Weights of a small transformer language model.
Size: 13 layers, width 160, 2 heads of 64, MLP 640 squared ReLU, vocabulary 2048, 4.38M parameters.
Architecture: RMSNorm before each block, no biases in attention or MLP, untied embeddings.
Training: a variant of Adam for these matrices, 306M tokens, 3991 steps.
MLP neurons of a small language model. Each row is named by its layer, matrix (down: output weights) and neuron, and shows model dimensions 48-111. Each number is 50 + 12 x the weight over its row's rms, rounded and kept within 0 to 99.
After each neuron's rows, "fires before" lists the tokens most often just after its 100 highest values on Wikipedia text that the model never trained on.

L3.down257:60 50 52 48 46 51 38 37 76 41 49 63 51 67 33 40 20 28 54 49 37 38 51 54 47 53 42 57 50 54 58 58 39 48 40 32 64 45 59 38 49 52 47 63 56 58 33 45 69 63 40 36 28 47 29 46 36 63 52 47 40 58 40 72
fires before: "ed", "ion", "ric", "ant", "ions"

L8.down637:77 64 67 54 46 23 54 45 40 58 55 59 51 61 50 61 48 67 50 66 49 50 55 58 46 62 54 52 49 53 57 53 26 47 48 33 13 39 51 37 55 39 70 52 40 56 53 43 53 65 71 54 44 38 36 43 43 59 38 47 33 30 37 51
fires before: "ence", "ent", "ition", "ed", "ents", "ing"

L8.down620:22 51 47 31 61 59 53 65 32 45 66 52 64 60 46 51 24 35 56 49 29 40 36 63 62 45 51 23 47 37 28 48 58 50 38 60 31 50 58 48 51 36 61 30 72 59 29 60 46 64 50 42 46 70 59 47 42 50 49 40 48 35 70 52
fires before: "-", "\n", "|"

L8.down227:60 32 41 55 28 72 37 63 46 64 56 56 43 46 51 67 50 61 63 70 37 62 45 49 41 58 69 34 55 47 41 61 61 51 65 41 68 72 28 46 54 44 46 57 53 48 60 52 60 37 62 39 61 38 63 63 66 52 62 58 54 64 58 33
fires before: "en", "lect", "y", "x", "e", "qu"

L7.down14:58 58 43 67 36 47 45 55 39 40 41 58 55 37 37 43 53 75 48 60 48 75 57 49 40 60 26 52 53 50 44 45 49 50 26 51 53 65 25 43 45 43 44 65 61 39 53 46 43 58 55 35 36 33 49 42 33 52 51 49 57 54 27 55
fires before: "5", "0", "8", "3"

L6.down306:74 55 25 47 42 41 48 59 69 54 39 33 55 57 61 68 51 64 37 44 35 47 45 68 32 41 52 57 53 53 48 53 39 53 33 58 45 50 54 58 43 30 61 53 34 39 62 68 33 40 39 33 49 41 55 70 39 45 43 34 36 54 56 65
fires before: " as", "ated", ".", "ign", "ec", " S"

L7.down566:52 42 61 30 43 50 55 37 40 56 55 49 56 53 65 28 50 36 65 53 53 57 28 37 48 65 46 43 50 63 63 60 53 27 35 44 48 55 66 46 45 53 56 46 61 70 41 50 42 43 38 43 51 36 49 55 48 30 32 60 44 50 23 51
fires before: "ival", "ional", " |", "or", "iv", "ural"

L4.down181:50 40 51 79 65 26 44 39 40 50 57 33 37 39 36 53 44 55 45 44 54 64 29 59 52 54 24 85 37 61 57 52 54 67 50 37 52 63 42 44 50 50 57 61 51 61 42 64 51 59 39 44 38 48 45 44 19 31 47 24 55 48 45 43
fires before: "0", "6", "5", " |", "%"

L8.down14:66 61 55 57 73 54 89 51 46 48 58 63 50 40 48 65 31 50 78 46 58 58 71 54 40 62 36 46 62 63 30 41 48 54 50 61 47 56 30 55 41 39 64 55 44 38 55 55 35 66 65 58 50 59 61 52 49 57 53 57 37 69 47 39
fires before: " ", ":", "\n", " U"

L4.down69:50 51 52 26 53 36 59 58 64 38 43 45 51 42 41 57 32 42 73 53 55 28 58 47 59 42 49 49 73 63 49 40 58 31 41 39 63 48 49 49 60 44 36 59 64 55 53 65 72 33 60 34 50 55 30 43 48 65 34 49 38 37 52 39
fires before: "ional", "ment", "ed", "or", "ive", "o"

L3.down147:59 65 54 45 67 62 54 48 69 35 64 36 47 38 29 49 68 64 37 43 36 47 43 49 39 53 58 63 49 44 52 53 30 44 40 34 38 58 78 61 60 37 53 25 63 26 54 52 43 58 45 71 26 32 50 55 68 79 44 56 48 55 37 48
fires before: ",", ".", ")", "–", "\n"

L3.down296:69 76 57 33 61 48 35 65 45 26 53 34 48 49 65 36 58 83 27 42 49 71 49 41 56 29 68 51 41 30 41 54 42 57 33 71 46 56 43 47 48 43 53 58 16 45 59 58 43 33 56 55 55 48 52 52 54 42 60 34 56 44 61 50
fires before: "-", "\n", " ", " The", " name", "\""

L6.down57:47 33 51 58 63 67 69 56 34 43 39 48 40 30 54 51 31 43 42 58 59 52 43 47 46 57 43 20 53 42 35 43 52 49 31 47 50 68 60 65 53 48 68 65 54 42 29 51 85 59 45 67 59 35 48 51 53 65 55 67 64 52 36 53
fires before: "4", "6", "5", "3", "0", "7"

L5.down355:36 47 36 35 63 44 47 48 69 55 50 40 44 42 57 48 60 43 50 31 47 68 70 48 58 37 45 59 44 41 68 44 54 45 70 48 73 53 56 37 41 55 50 13 63 51 73 53 30 60 49 48 47 52 60 50 26 66 50 71 58 65 53 59
fires before: "1", "2", "0", " M", "9", "3"

L7.down481:25 59 40 43 56 49 50 60 46 52 36 49 45 34 81 52 50 57 36 59 27 61 42 49 41 38 48 58 59 46 84 41 59 46 52 59 40 49 51 69 49 73 65 54 68 45 27 61 41 59 35 34 55 74 58 59 49 43 78 34 38 59 41 70
fires before: " |", "%", "es", "{", "hy"

L8.down335:51 69 35 38 51 35 45 23 57 56 34 40 39 33 57 44 49 51 48 52 47 50 56 59 45 40 48 25 42 40 53 49 65 53 50 79 50 29 46 55 51 62 74 50 56 59 40 62 50 66 45 46 55 55 49 44 34 55 36 47 47 70 29 48
fires before: "1", "2", "qu", "C", "f", "born"

L7.down542:53 24 43 60 37 44 53 34 44 39 43 54 60 35 50 70 50 43 75 42 31 39 54 51 41 55 49 35 59 53 64 39 50 66 47 40 58 45 46 66 43 59 63 58 60 46 22 54 63 42 55 61 35 55 45 59 76 37 66 52 49 62 54 42
fires before: "en", "ep", "y", "g", "t", "é"

L8.down282:68 69 59 32 53 54 29 43 67 61 38 39 40 62 53 51 52 48 46 56 19 59 54 55 51 66 57 32 71 55 44 53 67 36 39 39 62 49 58 52 59 56 63 60 40 51 57 64 30 59 73 61 51 53 32 57 55 71 35 53 58 34 44 67
fires before: "2", "1", "J"

L5.down460:58 50 51 47 56 25 53 48 45 50 39 52 47 42 73 33 50 32 41 68 25 75 35 51 44 61 38 56 41 41 50 47 42 40 70 60 44 50 53 48 24 54 64 53 46 48 55 43 46 34 62 68 38 58 45 48 66 56 25 62 55 28 37 58
fires before: "9", "ond", "ur", "ret", "ch", "r"

L5.down417:55 63 62 37 45 52 36 46 46 33 55 85 55 50 34 55 55 56 46 78 40 43 36 63 49 58 61 28 53 40 58 56 57 67 37 26 73 51 64 37 60 59 53 57 49 30 83 49 70 85 61 45 39 46 48 48 71 39 49 48 56 54 26 47
fires before: "9", "8", "2", "5", "0", "7"

L8.down598:49 63 32 40 64 45 45 62 56 48 38 38 47 29 68 41 54 51 41 40 68 55 43 22 26 49 52 60 46 64 40 55 64 50 53 61 58 71 46 46 74 36 46 58 20 73 47 46 30 40 23 43 39 49 53 51 44 44 45 51 59 48 51 47
fires before: "2", "1", "8"

L6.down126:55 62 57 64 41 60 64 64 52 40 49 46 39 58 50 44 56 47 56 44 38 50 47 60 57 54 63 50 35 37 37 44 68 45 70 58 62 34 37 49 86 33 44 50 39 63 29 68 42 52 65 51 56 46 60 65 51 69 51 21 49 56 49 55
fires before: "2", "\\", ")", "1", "k", "on"

L8.down627:55 35 50 48 48 58 52 51 25 49 42 50 56 69 55 51 41 33 50 45 75 55 55 29 56 43 44 50 57 41 46 45 28 65 38 57 43 59 40 65 46 47 50 25 45 50 60 56 52 45 55 49 43 21 39 41 56 50 47 25 78 46 55 42
fires before: "|", "-", "\n", "|---|---"

L3.down261:30 73 65 58 41 34 63 28 55 46 60 39 46 50 61 43 41 48 13 42 51 45 45 39 51 68 59 25 54 37 46 44 46 41 44 50 53 55 55 48 68 58 42 56 47 52 64 21 52 40 50 37 44 50 40 53 43 54 49 41 53 40 42 23
fires before: "ed", "ant", " |", "ing", " of", "es"

L5.down333:65 44 42 60 46 45 55 50 46 53 61 45 51 52 45 47 59 39 69 53 80 57 71 50 52 44 52 52 43 43 46 57 43 52 59 58 59 78 57 44 52 44 68 48 57 34 42 69 50 46 61 58 68 28 37 36 49 45 43 57 55 68 38 47
fires before: "0", "ic", "d", "th"

L8.down391:39 43 30 42 40 49 69 44 61 28 44 72 56 36 60 46 57 40 77 46 46 43 62 24 66 57 61 55 43 58 49 38 44 35 39 61 58 60 66 45 47 54 53 46 42 69 51 50 31 15 73 72 44 63 51 56 58 48 47 41 58 61 35 48
fires before: "ack", "ad", "ue", "ain", "on"

L4.down107:52 54 73 55 37 65 58 53 51 39 67 73 52 50 60 59 65 34 64 46 43 59 41 40 52 79 40 60 49 44 54 53 56 45 50 65 59 60 63 71 51 38 45 65 66 32 47 35 44 50 64 54 50 50 56 48 60 43 29 45 52 45 49 49
fires before: "in", "ure", "ural", "h", "ion"

L7.down111:84 36 68 70 54 55 56 52 48 56 47 64 63 52 51 34 66 52 52 38 40 31 51 47 59 33 42 69 70 32 54 29 50 46 44 49 38 46 54 36 49 49 51 43 70 32 67 65 16 44 55 64 52 62 55 67 43 43 53 37 62 51 53 34
fires before: ".", ",", " of", " in"

L8.down121:43 50 29 63 46 54 60 72 54 58 30 41 26 54 65 96 68 54 53 47 47 73 65 59 30 69 49 53 46 50 58 40 39 42 66 60 50 30 29 34 52 59 40 51 52 30 63 60 52 55 63 39 43 61 63 32 48 56 64 46 54 50 57 63
fires before: "2", "7", "0", "3", "1", "6"

L4.down111:47 58 20 62 43 33 45 48 56 38 42 48 61 47 56 57 60 58 76 38 54 61 47 53 47 48 55 39 60 54 69 55 37 33 68 58 52 33 71 58 43 56 57 39 44 47 64 44 37 39 44 75 40 67 63 50 68 57 49 62 44 69 28 55
fires before: "ad", "ther", "all", " ", "ilt", "ack"

L4.down293:39 50 49 43 56 53 34 41 39 60 21 34 60 44 74 36 63 39 54 53 23 68 37 60 27 61 26 53 35 47 40 65 46 52 54 52 38 51 66 70 48 55 52 64 41 55 49 50 44 55 53 57 34 56 69 67 50 68 40 54 42 35 48 74
fires before: "resent", "ur", "ond", "or", "ubl"

L5.down485:30 47 48 57 55 56 50 84 72 33 51 41 45 29 40 54 58 38 39 54 39 45 37 43 41 44 32 32 46 36 74 38 70 55 41 40 48 53 55 73 38 44 47 71 59 54 73 50 56 60 47 52 28 41 59 41 52 33 37 41 26 58 33 37
fires before: " |", ";", " in", "%"

L5.down608:34 43 53 31 79 48 48 32 78 30 65 43 35 40 47 53 47 39 53 56 47 41 57 75 50 63 58 45 60 40 49 47 52 33 44 50 53 61 46 57 52 69 40 51 53 49 39 53 58 61 58 73 54 31 57 33 33 60 52 49 79 35 54 50
fires before: " \"", " |", " C", "3", ":", "4"

L4.down385:33 54 55 44 59 52 59 80 41 43 46 68 42 37 50 38 61 40 55 72 56 69 56 35 43 62 42 43 64 53 63 26 24 53 69 37 42 62 56 45 45 20 55 52 42 48 38 62 57 41 56 71 35 51 28 58 43 56 36 32 46 44 39 50
fires before: "u", "mp", "or", "es", "ial", "ing"

L6.down473:53 34 72 49 52 41 48 41 40 46 54 66 42 46 60 40 57 65 56 51 55 59 39 58 42 46 39 55 64 41 42 50 63 62 47 33 61 34 45 45 66 77 51 52 46 63 65 61 57 52 43 52 52 22 55 56 41 40 45 59 64 61 35 69
fires before: "′", "″", "3", "9", "0", "6"

L8.down410:67 53 53 55 33 56 32 30 44 65 42 52 50 81 60 24 55 59 60 56 33 42 40 39 66 57 50 55 37 37 67 52 49 40 44 58 41 71 43 69 50 39 53 41 59 47 31 50 42 57 48 48 26 46 56 51 64 33 48 44 60 42 66 31
fires before: " by", "9", " the", " a", " his"

L3.down69:61 53 55 61 34 69 70 56 66 33 28 78 48 73 52 51 42 37 29 58 71 63 29 56 48 39 56 60 39 47 53 44 54 65 50 51 45 52 58 59 49 63 48 71 49 38 66 40 52 63 47 53 56 41 54 57 80 59 51 18 43 51 62 48
fires before: " a", " an", " the"

L4.down317:54 38 66 50 75 56 40 67 50 52 46 50 33 37 42 65 35 49 27 69 51 69 63 48 67 81 52 59 44 37 37 56 72 47 47 48 40 28 46 59 38 42 52 43 50 40 44 44 60 68 25 72 66 31 30 57 37 54 53 46 60 48 32 37
fires before: "0", "1", "2", "3"

L4.down399:48 43 47 37 33 72 62 39 57 51 32 60 36 62 55 78 27 56 51 67 58 57 32 45 55 59 37 52 47 52 69 36 46 51 56 44 34 63 32 30 26 53 64 52 46 41 64 57 65 75 41 87 57 30 47 49 39 45 59 43 41 47 65 64
fires before: "-", "\n", "==", "The", "A", "==="

L8.down403:54 29 64 58 49 57 35 56 56 51 57 45 60 49 45 57 33 54 46 61 49 34 46 37 58 69 59 62 62 76 51 57 51 56 50 53 52 66 22 51 41 49 38 58 50 71 51 53 55 33 24 39 45 47 32 52 45 40 61 38 56 58 50 61
fires before: "pt", "ot", "in", "ess", "p", "on"

L5.down437:39 81 65 53 49 37 55 57 67 31 44 70 32 51 32 69 54 57 38 35 58 52 48 57 55 31 61 49 70 22 48 44 56 71 39 63 36 69 44 47 79 75 22 49 37 47 40 42 54 50 69 45 63 25 47 50 51 65 51 57 42 30 53 30
fires before: " |", ":", " v", " ", " of", "ing"

L8.down209:50 62 38 51 50 48 40 39 23 43 50 47 51 47 56 53 66 45 56 50 50 53 66 73 68 60 58 56 29 67 67 67 60 35 41 38 56 43 42 47 18 72 50 47 54 43 41 40 50 28 71 58 52 55 47 47 50 72 61 57 53 51 33 50
fires before: ",", " the", " he"

L3.down35:59 47 54 74 51 47 51 29 59 38 31 61 45 59 38 54 61 17 56 61 50 61 40 73 50 34 61 50 60 51 47 53 55 55 34 56 44 72 48 37 76 40 33 46 61 29 64 43 41 59 50 49 78 44 17 56 55 67 27 54 37 39 44 55
fires before: " a", " an", " the"

L4.down195:54 47 64 72 56 63 65 57 41 39 43 30 62 49 57 56 54 54 48 55 54 32 39 55 49 78 43 41 58 45 53 44 45 55 42 49 56 77 74 56 21 59 35 45 67 49 46 63 34 60 40 67 52 41 51 56 42 61 65 42 47 49 48 54
fires before: ".", ",", " of", " and", " in", " for"

L5.down544:56 58 58 45 38 57 66 47 48 42 47 48 50 42 56 60 54 43 34 35 33 67 64 73 56 41 59 81 59 47 56 44 69 72 52 72 43 43 40 47 63 62 60 39 42 31 38 75 46 51 67 62 61 28 43 60 66 65 49 51 41 31 57 38
fires before: "\n", "-"

L4.down421:47 50 47 86 54 74 46 41 49 50 58 52 39 23 62 48 67 46 40 56 35 47 40 35 42 47 51 54 44 22 73 45 63 63 47 44 28 60 44 57 46 42 63 63 58 60 67 66 43 44 42 43 49 48 30 53 47 46 57 43 54 44 40 70
fires before: " |", "%", "6", "3"

L3.down343:53 34 26 41 54 43 61 44 45 47 26 60 55 46 61 47 58 38 61 42 51 59 47 54 43 20 49 22 65 43 55 40 51 49 39 49 43 50 55 68 59 64 27 52 70 34 38 44 54 33 61 61 50 50 51 54 61 58 47 32 84 65 35 50
fires before: " ", " the", " August", "l", " their"

L6.down443:41 55 09 59 67 42 49 44 33 34 20 51 55 50 37 50 43 34 48 46 49 51 56 46 52 42 45 50 36 49 45 19 45 39 58 63 30 43 39 42 49 58 37 37 50 23 62 34 43 75 57 59 42 49 50 53 33 47 64 62 48 64 35 56
fires before: " the", " with", " C"

L8.down611:69 34 53 57 50 53 69 48 35 51 50 59 50 55 62 61 57 51 66 47 54 46 51 44 57 49 59 45 25 59 33 51 12 58 71 52 57 64 52 51 45 30 41 27 50 48 67 60 56 61 35 43 60 49 58 38 45 45 49 34 45 49 40 51
fires before: " ", " by", ":", " C"

L5.down390:52 48 51 61 64 73 38 59 46 44 39 42 53 22 48 33 43 56 69 41 53 59 50 32 51 56 29 38 59 73 55 49 29 26 44 40 61 45 84 58 58 49 37 50 56 44 50 42 49 38 29 50 48 56 53 32 42 51 47 49 54 27 40 65
fires before: "ional", "or", "ment", "ful", "ed"

L7.down18:80 33 70 69 72 73 57 46 68 40 39 31 83 53 48 52 52 44 33 37 45 50 61 60 43 56 37 64 53 27 33 44 48 58 42 41 31 48 61 60 55 47 59 61 66 50 49 53 39 56 28 49 73 37 45 63 45 70 59 63 37 50 59 50
fires before: ",", ".", " of", " and", " were", " are"

L3.down277:45 41 66 53 71 26 57 60 68 54 46 61 25 63 58 42 25 40 62 50 55 55 53 49 67 51 47 66 55 33 81 38 39 50 58 55 26 85 47 67 55 52 44 42 51 51 49 62 49 18 61 48 37 27 49 34 66 55 41 47 65 64 48 48
fires before: "ing", "es", "hed", "ial", "il", "er"

L8.down76:55 41 62 55 39 44 51 36 42 60 42 63 87 43 44 43 66 48 56 32 48 56 66 56 47 47 73 65 42 28 50 38 45 39 65 48 60 44 64 50 50 20 45 49 42 59 72 49 43 60 38 50 44 61 68 28 47 51 78 40 79 42 64 63
fires before: "un", "and", "on", "it", "ission", "od"

L8.down333:68 33 68 54 49 52 51 35 50 26 47 36 89 45 49 40 53 62 55 59 56 39 42 52 45 65 45 70 63 39 30 63 48 49 61 50 52 54 62 48 42 64 64 48 73 40 70 56 58 53 47 57 64 51 42 63 65 61 56 44 66 58 59 35
fires before: "\n", " and", ",", ".", " of", " from"

L3.down314:61 34 51 52 50 55 38 51 49 38 53 47 54 48 48 43 35 53 49 70 35 47 25 49 34 67 44 66 46 39 63 50 30 46 56 27 52 47 55 45 38 33 41 42 49 57 60 35 55 56 61 30 29 29 43 28 63 73 67 47 64 63 44 48
fires before: "or", "iv", "ress", "ed", "ive", "ors"

L6.down19:52 72 43 45 25 30 37 54 63 51 68 24 54 76 44 70 60 63 60 52 75 58 42 49 46 44 43 44 53 35 68 45 63 54 69 44 71 39 65 56 49 82 63 57 47 48 57 63 43 61 58 42 38 53 56 60 54 61 57 59 43 68 51 66
fires before: "1", "2", "9", "0", "3", "7"

L8.down106:67 47 39 33 41 61 43 55 53 51 49 61 73 28 33 44 67 74 56 34 62 61 54 77 39 66 52 53 52 55 49 51 52 52 24 35 62 48 48 24 33 67 36 44 60 58 44 55 49 22 21 48 46 59 44 65 48 47 58 55 63 19 41 52
fires before: ",", " he", " of", " the", " with"

L6.down129:55 26 46 62 15 43 59 61 53 46 66 36 57 66 36 42 53 47 57 46 60 33 60 63 45 71 61 63 46 52 60 41 42 67 59 55 66 72 68 33 57 51 33 40 26 54 70 59 42 58 59 58 55 42 49 35 67 51 56 57 83 50 63 54
fires before: "ived", "ag", "pt", "ive", "iver", "age"

L6.down516:67 54 41 46 67 60 54 51 44 57 61 47 36 55 38 44 56 32 51 40 37 61 67 57 52 65 61 54 50 60 33 35 40 68 44 57 58 66 51 37 75 67 58 62 61 50 38 66 48 43 48 62 42 36 68 20 57 47 37 26 50 49 39 39
fires before: "9", "4", "5", "8", "7"

L3.down377:54 52 38 61 53 61 55 34 49 44 54 44 41 42 71 43 51 56 52 57 50 19 51 60 41 59 50 12 49 56 55 55 32 66 52 41 62 75 75 64 29 55 30 74 62 45 66 61 36 51 62 45 32 47 31 28 47 37 59 59 51 48 58 47
fires before: " |", "0", ".", "%"

L6.down521:18 59 64 49 46 35 58 48 57 67 56 40 39 61 41 22 70 32 43 48 55 54 59 48 56 58 44 47 39 53 22 56 52 47 58 60 50 52 48 56 61 26 43 54 32 43 37 56 20 51 65 54 40 45 53 57 54 25 46 46 38 33 50 43
fires before: "|", "-", "0", "2", "1", "/"

L8.down157:61 43 59 55 63 46 42 26 58 52 40 48 66 64 44 39 46 40 48 53 61 36 47 77 29 42 63 57 36 21 53 66 43 41 36 45 37 55 60 61 54 69 62 32 58 30 61 32 45 42 52 53 40 48 69 46 63 56 58 49 33 61 48 48
fires before: " ", ",", " the", "."

L7.down69:54 47 34 43 52 33 66 67 37 35 59 49 46 64 53 50 36 50 57 57 41 38 31 38 66 64 49 51 54 41 41 42 57 55 63 49 50 74 60 55 72 53 56 57 40 49 56 64 45 56 47 49 56 71 40 47 72 34 48 45 58 52 81 51
fires before: "\n", " No"

L5.down597:68 58 53 43 40 29 61 48 48 49 41 61 36 73 48 45 51 27 61 63 38 77 83 43 68 60 59 50 41 71 41 32 47 53 32 48 51 42 43 43 51 60 23 36 59 41 41 50 44 40 53 29 48 53 48 37 39 57 34 52 38 62 60 58
fires before: "0", "1", "-", "7", "9", "–"

L5.down527:50 23 56 67 43 55 66 36 55 55 62 60 34 54 76 71 52 46 46 63 47 40 74 63 47 77 70 59 60 46 32 21 31 77 53 57 53 42 69 54 52 32 42 46 40 53 56 36 46 65 51 58 59 56 54 46 54 70 58 74 55 59 53 48
fires before: "any", "le", "an", "and", "on"

L5.down125:44 26 45 73 47 73 62 54 61 61 48 61 53 44 40 41 51 31 43 69 46 56 54 42 55 62 48 48 68 58 85 59 45 55 64 38 53 58 53 46 45 36 47 54 49 54 46 58 41 35 30 63 53 51 50 58 62 32 44 68 56 23 38 52
fires before: "il", "n", "m", "p", "on", "h"

L7.down290:76 46 58 53 25 56 83 52 48 47 62 37 51 60 61 59 43 48 50 19 61 45 37 40 38 41 49 45 45 36 55 35 53 57 57 73 56 50 52 65 76 59 61 47 55 45 54 46 28 50 68 49 46 32 51 53 62 46 40 51 65 45 39 44
fires before: "\n", " "

L8.down474:52 57 71 52 39 57 41 54 54 39 53 33 54 61 30 36 59 45 36 52 39 47 40 49 47 61 55 80 40 57 38 60 53 46 63 51 37 49 49 39 34 55 77 55 59 31 64 36 46 56 43 35 57 38 56 46 33 76 73 46 66 32 33 50
fires before: " of", " in", "hip", ".", " to", ":"

L8.down399:48 34 49 59 51 39 32 59 32 45 56 59 62 54 73 52 54 42 53 55 74 60 37 45 64 26 34 52 56 53 50 44 70 51 34 30 38 68 38 52 61 58 52 67 99 47 37 41 49 43 79 57 43 43 62 39 37 53 46 49 58 45 46 50
fires before: "\n", " by", " to", " that"

L8.down264:51 48 54 54 30 39 47 68 58 42 63 38 48 65 52 35 69 47 49 57 25 42 41 67 46 38 36 66 62 48 58 30 59 44 66 69 61 58 54 40 41 43 40 39 50 38 60 51 50 58 74 52 36 49 47 44 51 59 40 62 54 50 18 34
fires before: "2", "1", ")", "resent"

L7.down413:54 60 34 55 30 48 55 45 43 53 36 65 53 52 50 65 43 65 64 62 67 63 55 35 60 76 59 55 56 37 51 22 56 45 45 55 49 60 45 62 48 69 34 74 54 64 70 55 44 51 63 41 61 66 63 56 59 46 42 40 41 42 51 76
fires before: "9", "8", "7", "6", "5"

L3.down254:58 66 34 49 59 31 34 52 45 48 48 43 33 67 66 60 52 33 69 54 54 75 41 53 38 66 34 53 64 45 54 57 55 52 48 69 49 59 38 50 55 55 46 80 32 47 59 44 38 52 73 45 55 65 53 32 37 40 45 49 66 51 50 58
fires before: "2", "1", "9", "6", "4"

L5.down64:50 37 64 50 34 28 50 38 33 42 42 46 61 50 47 35 57 30 49 60 40 43 34 38 57 63 57 37 47 72 60 70 68 28 40 48 43 48 57 67 48 63 39 42 66 60 72 28 15 62 63 44 50 42 45 24 48 47 54 40 39 48 62 54
fires before: "ed", "ure", "ive", "ion", "ing", "ured"

L4.down233:44 39 55 56 58 53 36 44 63 54 41 74 52 35 52 50 34 41 48 43 64 60 52 36 72 43 67 54 61 42 23 39 54 56 51 66 64 54 59 52 48 40 18 31 54 50 30 40 48 39 66 66 33 50 61 63 48 50 43 44 47 39 67 44
fires before: "1", "2", "9"

L7.down477:39 74 38 42 70 69 69 48 45 42 48 63 33 80 35 55 44 47 63 68 34 30 56 30 56 52 49 61 60 39 54 63 39 50 58 62 26 52 45 54 34 53 62 52 59 35 45 50 55 65 53 62 47 46 57 47 49 31 40 38 52 66 71 60
fires before: "-", "\n", " a"

L6.down606:41 60 52 43 44 45 43 61 67 53 32 55 53 56 66 65 51 47 34 44 36 44 50 42 52 39 64 42 54 42 35 58 44 59 32 69 49 88 48 41 52 49 39 75 21 53 56 43 69 45 47 66 50 72 26 49 49 72 50 44 56 33 50 50
fires before: "1", "2", "0", "ist"

L7.down130:48 58 66 91 47 50 60 57 41 48 48 48 42 41 58 62 31 43 40 46 57 49 41 46 50 38 27 49 33 45 42 53 68 54 34 48 55 60 61 66 41 46 53 59 50 36 34 56 71 45 63 30 64 81 34 40 57 66 41 57 58 29 54 43
fires before: "\n", " He", " His"

L8.down415:69 45 47 45 57 54 40 62 31 43 52 46 52 62 65 43 26 65 57 58 54 27 49 53 47 54 43 49 65 64 44 28 29 46 36 36 65 47 70 43 59 66 27 32 45 53 43 37 57 75 43 48 42 56 52 45 66 71 56 59 46 68 46 40
fires before: "ival", "ion", "iv", "ed", "ment", "ig"

L7.down300:75 55 55 72 65 26 56 56 57 37 41 30 52 68 53 49 30 41 60 56 71 45 52 55 44 59 38 56 46 36 50 36 69 53 55 56 43 55 65 57 67 66 56 45 49 49 37 54 59 62 56 62 46 47 45 77 58 39 44 40 61 57 43 48
fires before: "\n"

L8.down628:45 44 83 41 54 47 43 66 49 80 51 48 31 57 56 55 47 51 57 70 52 45 37 48 42 41 59 50 57 66 58 49 42 44 38 31 35 62 34 54 34 37 56 55 65 49 66 14 66 69 46 56 55 48 31 44 38 67 56 32 40 44 37 40
fires before: "ing", "ed", "ition", "ent", "in"